Weights of a small transformer language model: vocabulary 32000.
MLP neurons of a small language model. Each row is named by its layer, matrix (gate and up: input weights) and neuron, and shows model dimensions 170-340. Each number is 128 + 32 x the weight over its row's rms, rounded and kept within 0 to 255. Numbers have three digits each. A neuron's up and down rows have the sign that makes its largest values positive.
A block is one neuron, or neurons of one layer that tend to fire together. After each block is what it responds to, as a language model described it from the Wikipedia text at the highest values.

L7.gate301:150123098154108160089128178175094158143160169071116128106123053097087105063144075160173115146075135138127124118108146094179114154188106075117152126133140140155160115154178105143198139093121115138107145095120132136126168124159060154103091092097136137092155095137127131039162094187138086066126131074125128153106119089123132133152073135097116054112167160144144129134117151097181176080104132124103110170135114108199176110122138062158161086114098109147129088118095119119192166121199153082130124119112133127134139125135
L7.up301:121120147135120155134192176155152105163160183140134156128117114102120131096120106122169178160107148115109159186082096121082144153156125135116114190083098110198100174095105081188091110150140153134120020036164101175115152114081155144126112112107064165113080132131102088115097180128149045142120155136113146062127099158113173118134109161063165085138175149162168104113136069119182173114155056144201139077155138147153105131120142095109114129110137114111088135163107123121207112119207159141111152185126123130091090142129
L7.gate543:188139168144123088169167124091082096176155147108183152104102136167154144100158115104095121091112111196083126137117076156130125160106124117149119125139100177128105138156176119179107117170125145142146138085196072088163128114159155160108168201159076171077025127111111074146178098114117174143141119136126162086138105105090118124129146119105118134112150175136165132141115097085173143110136111092160116174111160096159119140124053173142121108128134203124124129175170116126106140101096130097116079153143103125114158166133
L7.up543:166132182082054127175124133094099146140213073128130077166149123138097090139169128104161150184095132106112145146166085093123160113126211142119153126133110177086098121121169133128088101076097160162186108171127128078141098080165118145093177165066093156082089140099106094081127080094097117105141097092097148118049163121134129106118174135121148142074110172143187163111132152103127131094114125067159132083119177114104164130103130162095158151142134114101136117154114231118081108139125140111101156117121137180136085122208
Verb stems before suffixes. Verb stems and word fragments split mid-word, mostly just before an inflection like -s, -ed or -ing, e.g. co-star(red), concur(red), depend(s).

L4.gate263:097086099144167135109106127103101129097170165182098112123186120105109107119103130155048141122130130113133099127094111169160169096127140117210136174230067105127128117104125126114124153154138120119064143142151094080093138109121108192121171121091144057131136149178166199124143103152107134066201167162094078088107115095128131075192067140133079107119125096118141062119134169123140105140138102073125117212138093130134154142078109152107156110059103080140173117027169166115131092125147143130147154146109111198079169115133
L4.up263:096092180173172106145103201131185139191122144121111126114107158143154149081051212079157132055128127119144116142113126090128203159115126125094168165121076116117102155142153122106134132078157149120149149149155072123150107143153153161165092106102116143100033100155085086073105156100115146099103093094115131162095145127160116106149176183069096063132107137129161082151127100162148129163157127182189132107140089062161107169187111112116192142110174128095109097145119142145116182083146119175169127124162098128123083089199
L4.gate492:104122107099111175110214153105092195099104075094173109110097120188128142088184116123141204107169192128066155123059145125139080153095127065155173125091129123102110093103141126174115154192212094097178133133120114125107072114130091167132149151136099151162141090171089161125084066161104172101135090173128168102115116121130078063100148178150166109158111187133107140119118093135140090193108164155127102187126133163102061103165104158115093066099130093191168137118105093142137123141088160156102107118091152089069152123110
L4.up492:202117099060135156105111131093144191127125087113125178092151122155116139156108111102172112144109110184168123177145094152142143157100110199154117131171110182132138078168158164155138136002168115118080129114153179104108095110111091159138128085162157119156122135137096133158096138132104068116153165113175086100121114119144113125105145075149103131178147104125143071176103108141091201118127122132144157168160090102089114077096145127165098152070114078159107140134085123132186079110091075143140148114158155131126138132110
L4.gate1131:187119157095136114171077112114189145134160132153099114103092154107135116121115093170171180130096104144132113101079167094159113133163140118101125117098138129084091155107100159151132134116158115086110154150145086150145125153158116146131121113154120180118121167152094054123145113093152113101116108136079154080135104104109136135159129197104135105163087106157145148137129116078197127044143133090074098165084131179159064063123122146108143168087136140142108137083108188124150180173145128128166113138141116172114159067101
L4.up1131:209136106148160092104090080126115133166117157101154165103166102098113141110208124150126140111104140143105076159129105166177196144111131141165099101110089092113137069172163141163116173098148104123124156161125145141132148134153119171141093059100081114165149124150155152138154137082170131134139148150130125162058153159139153181090181182093127140155078109183232091180156108133127103062095081122179120199084171118083124135175158131082127187109033102135112106127124112156071120086139128117134112149174075137134141135202
L4.gate1230:122100132147126103127132104113162137123131147147101129140120148128121112131125098097142189068123131053084138152098174175152089106169117114127209139092075110178096071149130083166137133124132129113106109122155132097085156176164103203153140108075219169148123151121086160094127097101119164081161153110105166123119121129120143097095096191163111057151109135137193132162131150135134172099109080095124117170035115094077102175189133144112117125128094156083097134129136129120179137146140137170139154112112116127098138097153
L4.up1230:141167086152144172203127153107085203160158146111128087083111112118104109116214058132100116123125116087112111123118199081111162114157127063168147124159117110149075060097173145164078134143139047172117136131161157111132109149143092136157131093142096082162083153179085108102143098145094103115181118056116160065096112103090117183155123111127124145157032125125243120127138125088136134149135154100105132163079172144144106087171139144102133118158111076157085143143102093145175134096160148158176152079085115139166133156149
"Appeared" in career bios. Main verbs right after a person's name or pronoun in biographies, chiefly "appeared" (in/at/as) for performers, plus grew up, was, live.

L3.gate44:171074170129075135105205095146154126079155132139118090168158125151132166122142127132120113124099119082136088152133158123155118122149124067112107144166091086126144098133146089109146137106123123125124145184137117115076107175112143134104184130118080181143070151120189079120128128161111133102172128099131143139136133103213150130092067121124107127157129100151147071136020116171121120135175155102048140186133145176172139082134077130133203125174103147130104127088149122114141145161108119187146107098133143161165108112132
L3.up44:145105094086136074115147127163153162117186153246113107138142175119153103121117178162128130128141133130107105155089103161138070136154158123112196145158129132108142059154074127171121083168105174178138126141143111138135176091155157158159059119086147199135174127108150118133119091105048146139094165143148116128153131091160118109070138097073094160109133133089183127097085090136154112134171150149150149099160125119093152090162145154115128067120129137172096162086180085145090113136079154121149105135128178172134114147113
L3.gate357:102161054115126158112095148128127159139167136158119184085125059072124156139090127104142163092166168134127143140136171147131088132138081130161157155131120133126126106065132158100102091214103097140096142085112143142111140157147093087134134074136110119099115130143161097086132135105147089148053159116195116073060169169149155151101080094126093068177134129149129136099113162120095141134156158166155150122168143101163133099198108102104140073082120161145073088034135103157107142163141130122110163120107098164127115058104
L3.up357:175083167127107117157106129121074146129152113115137107137088095127119131082125121189155108111127125160174110145151122168159041096096136161104148119178192059130165088140155120100150173083131150105118153134121114143190153135105140164120108154125121105117138184113154187123139113103142171156166170117178169114131137149104143115104099115132149227108156151128117098156166130120126138138145153118137113141095089179163118073083116107131105118114088134118128134176160115098131100178127093144103189114051195192101196132186
L3.gate682:148083078093136174120114124119062123092101133140142125143103148115168179080167148175095137143174099171105125114112099126153066053125102113146141151112099108142108129145133142112176183156209134149162158119108153131089131062129120116087136148143144089147120104128141125104140149127179152131115115113122130071111145144117092141100155126149098085065167088176134138119089142145175151150143117124043146106166127124175152144112171112139115104101062136151059111129099072130158156157101093163111208135079142208103109126087
L3.up682:131126125131172179127150135094107183138093150129173103142089107147103138140115133139126067088172059146152099122137171092151120147147101156056175142131104094156071103155146115182131132144171134131098075102086086131128098161128119106136120089110060159111125150081136141135184154151107099150129137111126106136106172083068098113080131209150142183155089136100154162175115126145144177126125142177121085163087054107142151129104108140100124156161087168111031144113148100095203123135138087126161150135104115132157095157066
L3.gate777:126176175116136134093148123109141094140143118106128195148133139148150083163150072187145163124095093150151150157090151129092090096176140123156147080098156131125098110110146212118170153078170146134074105082114075080142067154185172134148145061091073134133170172095097118109170092185163133123159105118120034145133145062138038133157145131120102055152111160113151131115112101142140135169107096101129139183111111084101145125102102125150105061141139177147144180087131164121150118118136133119143151106111155147180133157160
L3.up777:147158105164110120135163039109223132133142157129093149146141158154129197027145091098175113099123150131105106144120115140116134138161184115123130151152071088110139112109111095073099144098118149121132141085122072139113071086087154154116136107158201154133159140036136126127143149046121096151148082149201096168147122046071135069149135072128118127125137122165186162127102123109096117103126230125175093113162104155141130096116165122095109111133107124168106112098093144114076141105139113127115106137105153140127113157217
L3.gate949:128163156133114152109141080096071130135127119134139137133133169091150129131098131129176124184138094146139147142141158213125141061158095118168046112110062147159091167107082112120167205123144127059125137099124174133058112121133123204123126144118112192039124118058123116074139160120122067135090087146099158086113144131120210093132120143111117144139155121132154122111104083089168163145168133091150144170122183056100137126102123098175111112149173145118114104127123141124156121179133109158138075119162197150143148140096
L3.up949:135153109098166166145111073100091142135173130125113174097120134118164118131102145089138150127203153163178106110119153095057093101080127104124123118044159128185105167123092104143111201113116090154106119112173167113076155121144119135103160139096134114115092152095161166134135175104124100119173128133133097092182121087098103142160177178143167126136055116118145078115182136143126127113146133178192139115124088096184170162161122097112175116167169133125129121155140085170112136173137150136119163156066112148140109128218
L3.gate1205:119119137112127122091114077194134140123099118083133110088155128073232136147152098168101166141144060178158109149131152118113161137119161075142127131101109151122169118094103154136195102136131114114066164060078105133164121124138123176095127108102193129107111115141169126180081130155127160131129091099167117138078145131088112154102130118139137126103130082136170153090125153149110169098140107114080032166094175116132120163103160118145132142093128161130092134113161105127168171075100095137148112113086123105116096133126
L3.up1205:125101151101166137146116055087092113100154133081138183129155227135128184188116149143176093143117135069099114119122168067139107130140140118080109163102109159159058144152130121198213159106161101116097134107145199161076168122146102108094109127082115130149142081116041069131145061125126069124156107063120131150106161135136111095154132111127112079081106160073157131157178117143097135153162105199160152151115171084112096097170148098132114122177145163107125078142097094171144119112160138140116076168106152149070105144157
L3.gate1313:137092110104121098135113018151118128116209123158082122091144128139187122093179089139139109148125085178109118177101150117117066142194159158128052172169163170147136099092105164193087128092164163092151116145139114102139136141114140147152145089081119142119123169110132165079121130129100093103152136081128158111154113135125116144131088162082159115137138103124185143118050153137121170123119116082055156158070120200161151088108161162126169108082104119146180142140124086146102151116133089156149115165127144080128102158090
L3.up1313:125110151143116096167122108147140115053171136140093127164151139088122123134128104123118162156142066129113096159103142223119088121128182180158154138137163147169169166072134151167188143118124111162109066115092106115105137136203110194148142078162081121095151156141082090091137128144110114123165083165097146082163148140128133122102123150148056151098129095146180135178112147112102129074070132094107169197049137158155100116107110111161142133129143149146083148118138158135153144144149177118144132221076126163106114010129
L3.gate1324:134169098062139146150153100159161123189151195134117076202151098125127097102138130108156105155143140128134122167118140123135083117127185101109117117154099114101105136152052121116166181170113071103100115110130133162149084101170103113109171159176190116143057148127156108094180120122126148125141139150123138081124121107184078114070131100144116096129110120093158110098169136125217128116127138084198097086097136102135140122119121048128056048110161147138140119119137155091086175077186140114161149171139116109139130162201
L3.up1324:165135105136118199138148111067099179111157067130150085166094067122097125159132144130127117109151134120139161107137135098137126197087124190154190110185150071105133174167166094122041083156145087143072083098148123124098130121127091154143136107115149135081116134125115141102141149095153149142124143163147145069078162132127028129097108106131091125170124152181100147116138133167166142097152100177135080087144043118173164134150108102124171087185120102138120142189118185107156049142111103139076129149092124108167138123176
Role and involvement words. Words or word pieces naming someone's role, participation or relation that expect a following preposition, such as involved, part, specialising, collaborated, Preceded.

L3.gate415:157155149099166049096121069150094083134149098150107146134144140155112106099143126147079071156188099124133104127097187088201123071159127130131119143116104129116152179139166146083109144145139110112182143106165081103165146121112113153117193120126149080127149168114164080115110108106173097150103176160126112113068126107139148105161157098148117049125202164142181141118113147084111142090170084154088095136123075124067131186149091108154138163047142161202105149094047145095147088167120110118120103123143027130100164089156
L3.up415:130146132144146078127110150121120188166137157165155091133140162115157114111132145127153082122087143166134146154150116110127111182151117175139125095107119112117118110126138080169117187138115156083118094098122068117069124136129128078159217107122117161126104160124137093105152116146139093123110086124121158115072113102154126120118103179071124134136127179123119146190115122176134185179153163143129129102105124123120081093167075139083164183095088126090149110128117109128145103146143091164214093180119060117042116141151
L3.gate425:178123153126139096092152134137130158110200096126062141192117118142142172057122077157155133091189119101109123207117140088188131131170157157153218148170128082093111049138149136092125140112144129080135112087103085148110086162109193167122202118108142103093120158103160061150109131137161173126144148098094151080175121125186121112090162197112122095148151127154172123187110149182149125164116159121098116142062106094116090154123128108105174145124109116156196170095173137159127123163112112113147076160100125112141107123097
L3.up425:141093110109127130126219115106166156119109119124105120159174101133101092082114168107153111140123113134090113132162116063152125084124068132079099106164110100135169084099144166073153135167104113061107147050109142140156066102162125130147167082159183145126117078123118048150126111173180128154129104142155139091156149144162146151105037112140075096108150152101131101098089091132126096117095149154137127053110156156096124120175172067111067109112066126128135175130118118124076125101148055108145116194188162102124122116113
L3.gate434:144135115111088111114048137154126150126158095089128183138159090160138095208138113177166089187109118145126148083142176122147153118147129153167107135164180101160161133086113143113149073129148151129117149134085161083122115108149139151082203158141075078171150125113105136133134140112168131121067143098148131129156109137140153119091074146104131048137180107124120133125125139075157166122121100141093092103134108195091138122129182144153146134151067132142115107114154132169159104090095143099132142150149153061132176171119
L3.up434:093138191111120133174040162142134107119096173092152135087118088146103121151143093113141144100152145074123074141153103110099148176139132154150067190118129082158169080105124112139115136130133134098007105128122174124140144126125158123097146098125120108137086139156144099121113128088110108172145132137173167108182109128086130120145123069139126098110133169146166134145116118117166153197131126114056121095088186152094111076107161130115167115095117080141179115145075131166152155116045105181091115147153087112146225162133
L3.gate664:114145170160122094136112094104179132139199080105166121155122126096157122095175187118170099160109176114120111167128108121051184135221092144113160116146092115105137152055171093087094075150132116164152111068085090171194111078146145130099128126168151101075179122128114080174118132110121104145149222187132155121102108074189136123124158140101081090162128128156111140160100136155123116094123145139107061109179138133138154166178092045159119124109105117149136125099114086141106153105118127117138043122173115192124075207128
L3.up664:150161129132126119111153148106163145103163105168127135109092177105141095130172162152135099129108112131174072126185096137130178132128116139115123071143069097106170126127122111090175125050160118135159117087131111158071101033063177140183133131177135116129159128112116075088159128127115133152100130116126165113123126154183141134141120149085105141174092140205132124170140124138097125077167144117080097085128112124088076143154137077148124065135127101121167137114143036125131186151122087146172072149156043127093080133140
L3.gate827:131074111064120115096128151097127159133146161156159215112182139127179107093138101100137116082151113167121132163090092112139149121110110113073099125156155156108146137197108096172098077081118031137087077089052086101133122142100163143137143119149105096148073126116146134153206112137093135118114091162156119072143149122148211120139125128126125167108131106155131103165140198088123096116128110133086151175164151105073178142154134114141175180138138118144135090084145091131187164133123048179131148123202113149124067146112
L3.up827:129125126088132130109121148066184166123137104113167149129093119176171101038212119116136100175174144098159127076116135142161110115149080139139110154076164131131180176167145108109093130120151109088070152098128173131154138126212152141145107154152189155128165127161140113145087136122164136096165173090113199099196113110117135092095137157165118147161149167097154187131053104075064197089133150189179175155147149179176075121120118095131074122140154171167105157126158110109108156189117061163135092172150089111112175169098
L3.gate878:167060153134144063148167088193177153099178149139119127106104159118177084094132108153174101149122139154059166110183121079125131079194107082149186130152101063076138101134164162124157136125160105082115182116148118164170156152130150126111186162118077101184101090140136143119086173156145163068105166102143131092101114108177099075053069169134089076074119151153139150122082169115154123108126137145120135156187126147191135152167146115080143092118121105080102122101093118117123140174161101109145133142121179102140101132051
L3.up878:148169163149227134159193136128128126110144143102137134153062145103109094129070146080141119099133094123143168127159138181108187104158128141111132167147132089112104041150093118099140144134113084111102162119170107104139116111096165160125167158169125102121111104124143128090124140147094089062147158157148119115073121140125164139071064073183106128091108118066121105119115165095170129137168099067122119163125165123152114112121120119129118114125137124101149120101064123111124088107153117102174073132136131132118106151077
L3.gate1012:173140159114131132110145144132079105139095110153098119124105059110165062095123122192102119161173235093122124166125102129155146138161139162144058129137137074122132098162146168130113114172180098083104145130086171147073105131178118223105149187189092152130153144148166116175091221125155219152108151188136103071093112168063067147110146136123124129060091138132159068087148128153152131111098117179130122137139097094129124171166085135197158169098113103123138131122105123160112142139102131092130120130155138171124146136101
L3.up1012:132143114152136129126128144165199154146162186102178180179195111084191148173139109139129150170181088127138121180113112117119186094225118179106147133138123165149157130103073107081063144127127089094128117103093119121157126094131102196092158126119134150157101127071126161130126140120120122135203149076150087133105134121086192108184134080138164180123121142106129106110106123162088180132061149119152128117153137123133098134101131105152173152120104106083086174161100138104148128094138094180077150124111128147091171173096
L3.gate1187:140113124126142120121082091097104085179115196088079106109065107123101179138059141145146093183137114170206107178082112139104104123144121151175140136092137157154125106090087143120158150126137141129096130131126145162138113130140080137154167152114089094178097144096135144103142100138143158137118141172147134149025126149144125139171103155105142170147140118144145091206074177135091107123140115135148104125179192109187057161161132170097133139149056125122106101135092098119151123130214120146154181142103080126102100192110
L3.up1187:151157088073177111103102117106105164101097156132078124113131128064116142135173131189121146142126070142120095141160140111128166099119138140080130125149153138103123151126114097152135117088160129150090138167100101129168133148128125114077153140117103148142189132132115132117053110168203102125132141112120151096080144148136130113161146161072104105152117139135120080160084121092091060190097122159147225143124131144098107135138157117147123149131090101114077140143135083162140128166142173201141145150098143142068090093120
Verb-ending word pieces. Final piece of a multi-token word, mostly a transitive verb awaiting its object, such as restr-ain, irrit-ate, outflan-ked, postpon-e, parodi-es.

L4.gate202:173102116114094082111099097082110124103180126130090072092116141136119100161118116125153121143160153127053135127141082084090177185159102157095127122103188168116118137180162115198110148132135110165102167129065144142108133138121127166144188119124160154097167117140139125146122094145084127182156175114091088103139153170130157114140131098103091173106122098161173233111178095168138057117128141152167092169152129107138061133118147117176178114128157122158144175114129158104134141102150154138155167218164094102102127178134
L4.up202:138149175146133104156142126140131109083151103124162179128175138097160127126111251154170147083150103161135132108149154165145136112079149143095091051116169112153108097141092124222136147135123068116160150075102102109076100136161164102085120095094119092078105135066123111140082101097145141152161140143111133054157146102118137113109044183112090086173203055094156153146178181051150101093134121101107107139133056172087130115107127082143110151125120108117133199062136156087082139113132106169140156137147102182112116156098
L4.gate231:161099174114121078135091170078116161079158085099075103039099103194036101120108130177107132147130092142168100156098050079103148134056137132085120176129143085139115157117160138149172140124111143191153114102146138162156148130125073107086154095161132181111177163117088177094131129169136138135108104146123121179117106106117108131062127124071109166153141167117146175061152167145120119131131122097083122046147108063085146106124124109146144134075100116189131098110126154062184157157075170115180138115115135162130134147150
L4.up231:069108076130144189110143151167141163133141136133083112094141116157076133170148097099104097078106128126090135116065120127130100144171131104057122148148134159171215147140143096106199105075065105112098146091047185095135115101087132114083166128217094162184161122143078116135107166117142111129152160061128093173141166166076133113144072130142101132125151151104137132135070152099098137119116102085125088091088097159153113151158129073134130154109087091068153093142112172118166169056145098143117105155151148140095115161109
L4.gate358:131180124102085061104123114097126101145113171127128091149107210142152118106119114104164175071109106187136158170094128125138170125113149128106162147157116088100068169126131113080190125143132091160112133139200135092185103154081132156135133125109115178146139125095073182142131085185125138127111154147100191141092089114119175064091123103094209114139115118166161145145126127121180092122114136147146094186102086107212058137186083181087158152115126133089126076032091160085072122089109070086130149129173164135138160107119
L4.up358:057141148122096123149058060178122101138169105156140155182140086116081108093141203140107158135193139113152131103121112079136076183108149087120133142122146062096137056091177140149158156094165109107137147110169119138150152082133063173165153111135152106159101149122046095109130103148109132132142103125076076120155135114163104147122124142161121101140207157128077160180165084194116157108096142179084137101156169099084073122098106165128173090183140154171079121150135148136121165115181135169115097109123189090129137108128
L4.gate1078:156073147115115106145095068130123098199151088126114126090120142118170122124133134148157144116179161125166125152142132106182049139092086137142167146102107167173137190045077124164159114122123113137147130149072138063136108078168163091118115154169118113139176132163079125104143120103127155143133086120118104192122131150098105118102074118114172127091160147126123188135163135125118137091084101075119081145124114128084101142147132151105168136143065060156037108133173197082139117156165112080109173102139158120146113183134
L4.up1078:158067097115157127169104088136115178059142152039122120119132165184109150173146165105104120096130145087126097175108129116133138175126123172155157143209109090193099083111094146127147116181098173159151166131092171123173093121092112153139106115141138138110146175107097142132130158127099068162150146157126131104182116132116089108185120149171093137106139114162154138154072152083112104176108106079103126117151152122127124130147144095110237172110154184088174149076125142078156118143169101122169172163149121114076153097122
Links from representation to referent. Prepositions or verbs right after nouns like version, tribute, depiction, cover, naming the work, person or thing referred to: version of, tribute to, parodies, means; also comparisons such as higher than.

L7.gate548:088114150106198127078156111076118086076100132102148090098156174143182145137118108118127104094098063101144106133103130113100162123089104111136155100121141086127122108153192104086069102188093134087081138120057156108103132106155096169143166104170092094115122099067071108142124165172209086148135159121147143126152116124112111178088162133130178134175191123145103122204069140119146142142137096149158097130142103106150115148100129092103193137094149129162085121135136108107159104096130170130087209116108135176126129141129
L7.up548:147136109181144110112134146115147165132091129113138147115167132036165146085130183070128060158158072135111106132179135077091182147133139077143198119171130139113112103059149107125107156164054158139147081142158138102116100143089134142172189124143180092170128108111083148061148186105111136172103111107112125159142136129129099082136096124188137185168143166168137128134135109157129141149186156108188138108149129085124111131140146100161101155151101098117166160097124132046095150139140119142122182117088133125089107165084
L7.gate1213:157142096043129108136119121092153113174103078108118077110114116147117117113098145168128111177114124139117124110092136102134188111137124143145077164130135141095090135146153089096128157144103127128080123071116130112184171130091103145072193120174097132132115119098145061128159092109160100143088153145136151172155123128142150186176125110098167143127191080152105144160122129109125122130126123123123121127148091081125152109090151133110162098128095162136174188138089155061176085179127159142082082075100176126119181113140
L7.up1213:174115120113135159053119081107131139171073111147146124131107100142198113194111161149130124131129122117184127173092158079071134117121144121108127182174131174176103126163102148073108103142139161183081041159116118106084103169127135147132153104133119110119122136135137098066091175128118112048107101113109150122107133108143139148141096069130151171101186112107116103104086133175087095083125132161118107103150095096162094115114042151057150039155152157130102139146136144115117119157129151069152089058099114115127153146058
Before the object of an action. Prepositions, commas and transitive verbs just before an action's object, often charges, crimes or conflict: charged with, opposed, against, over.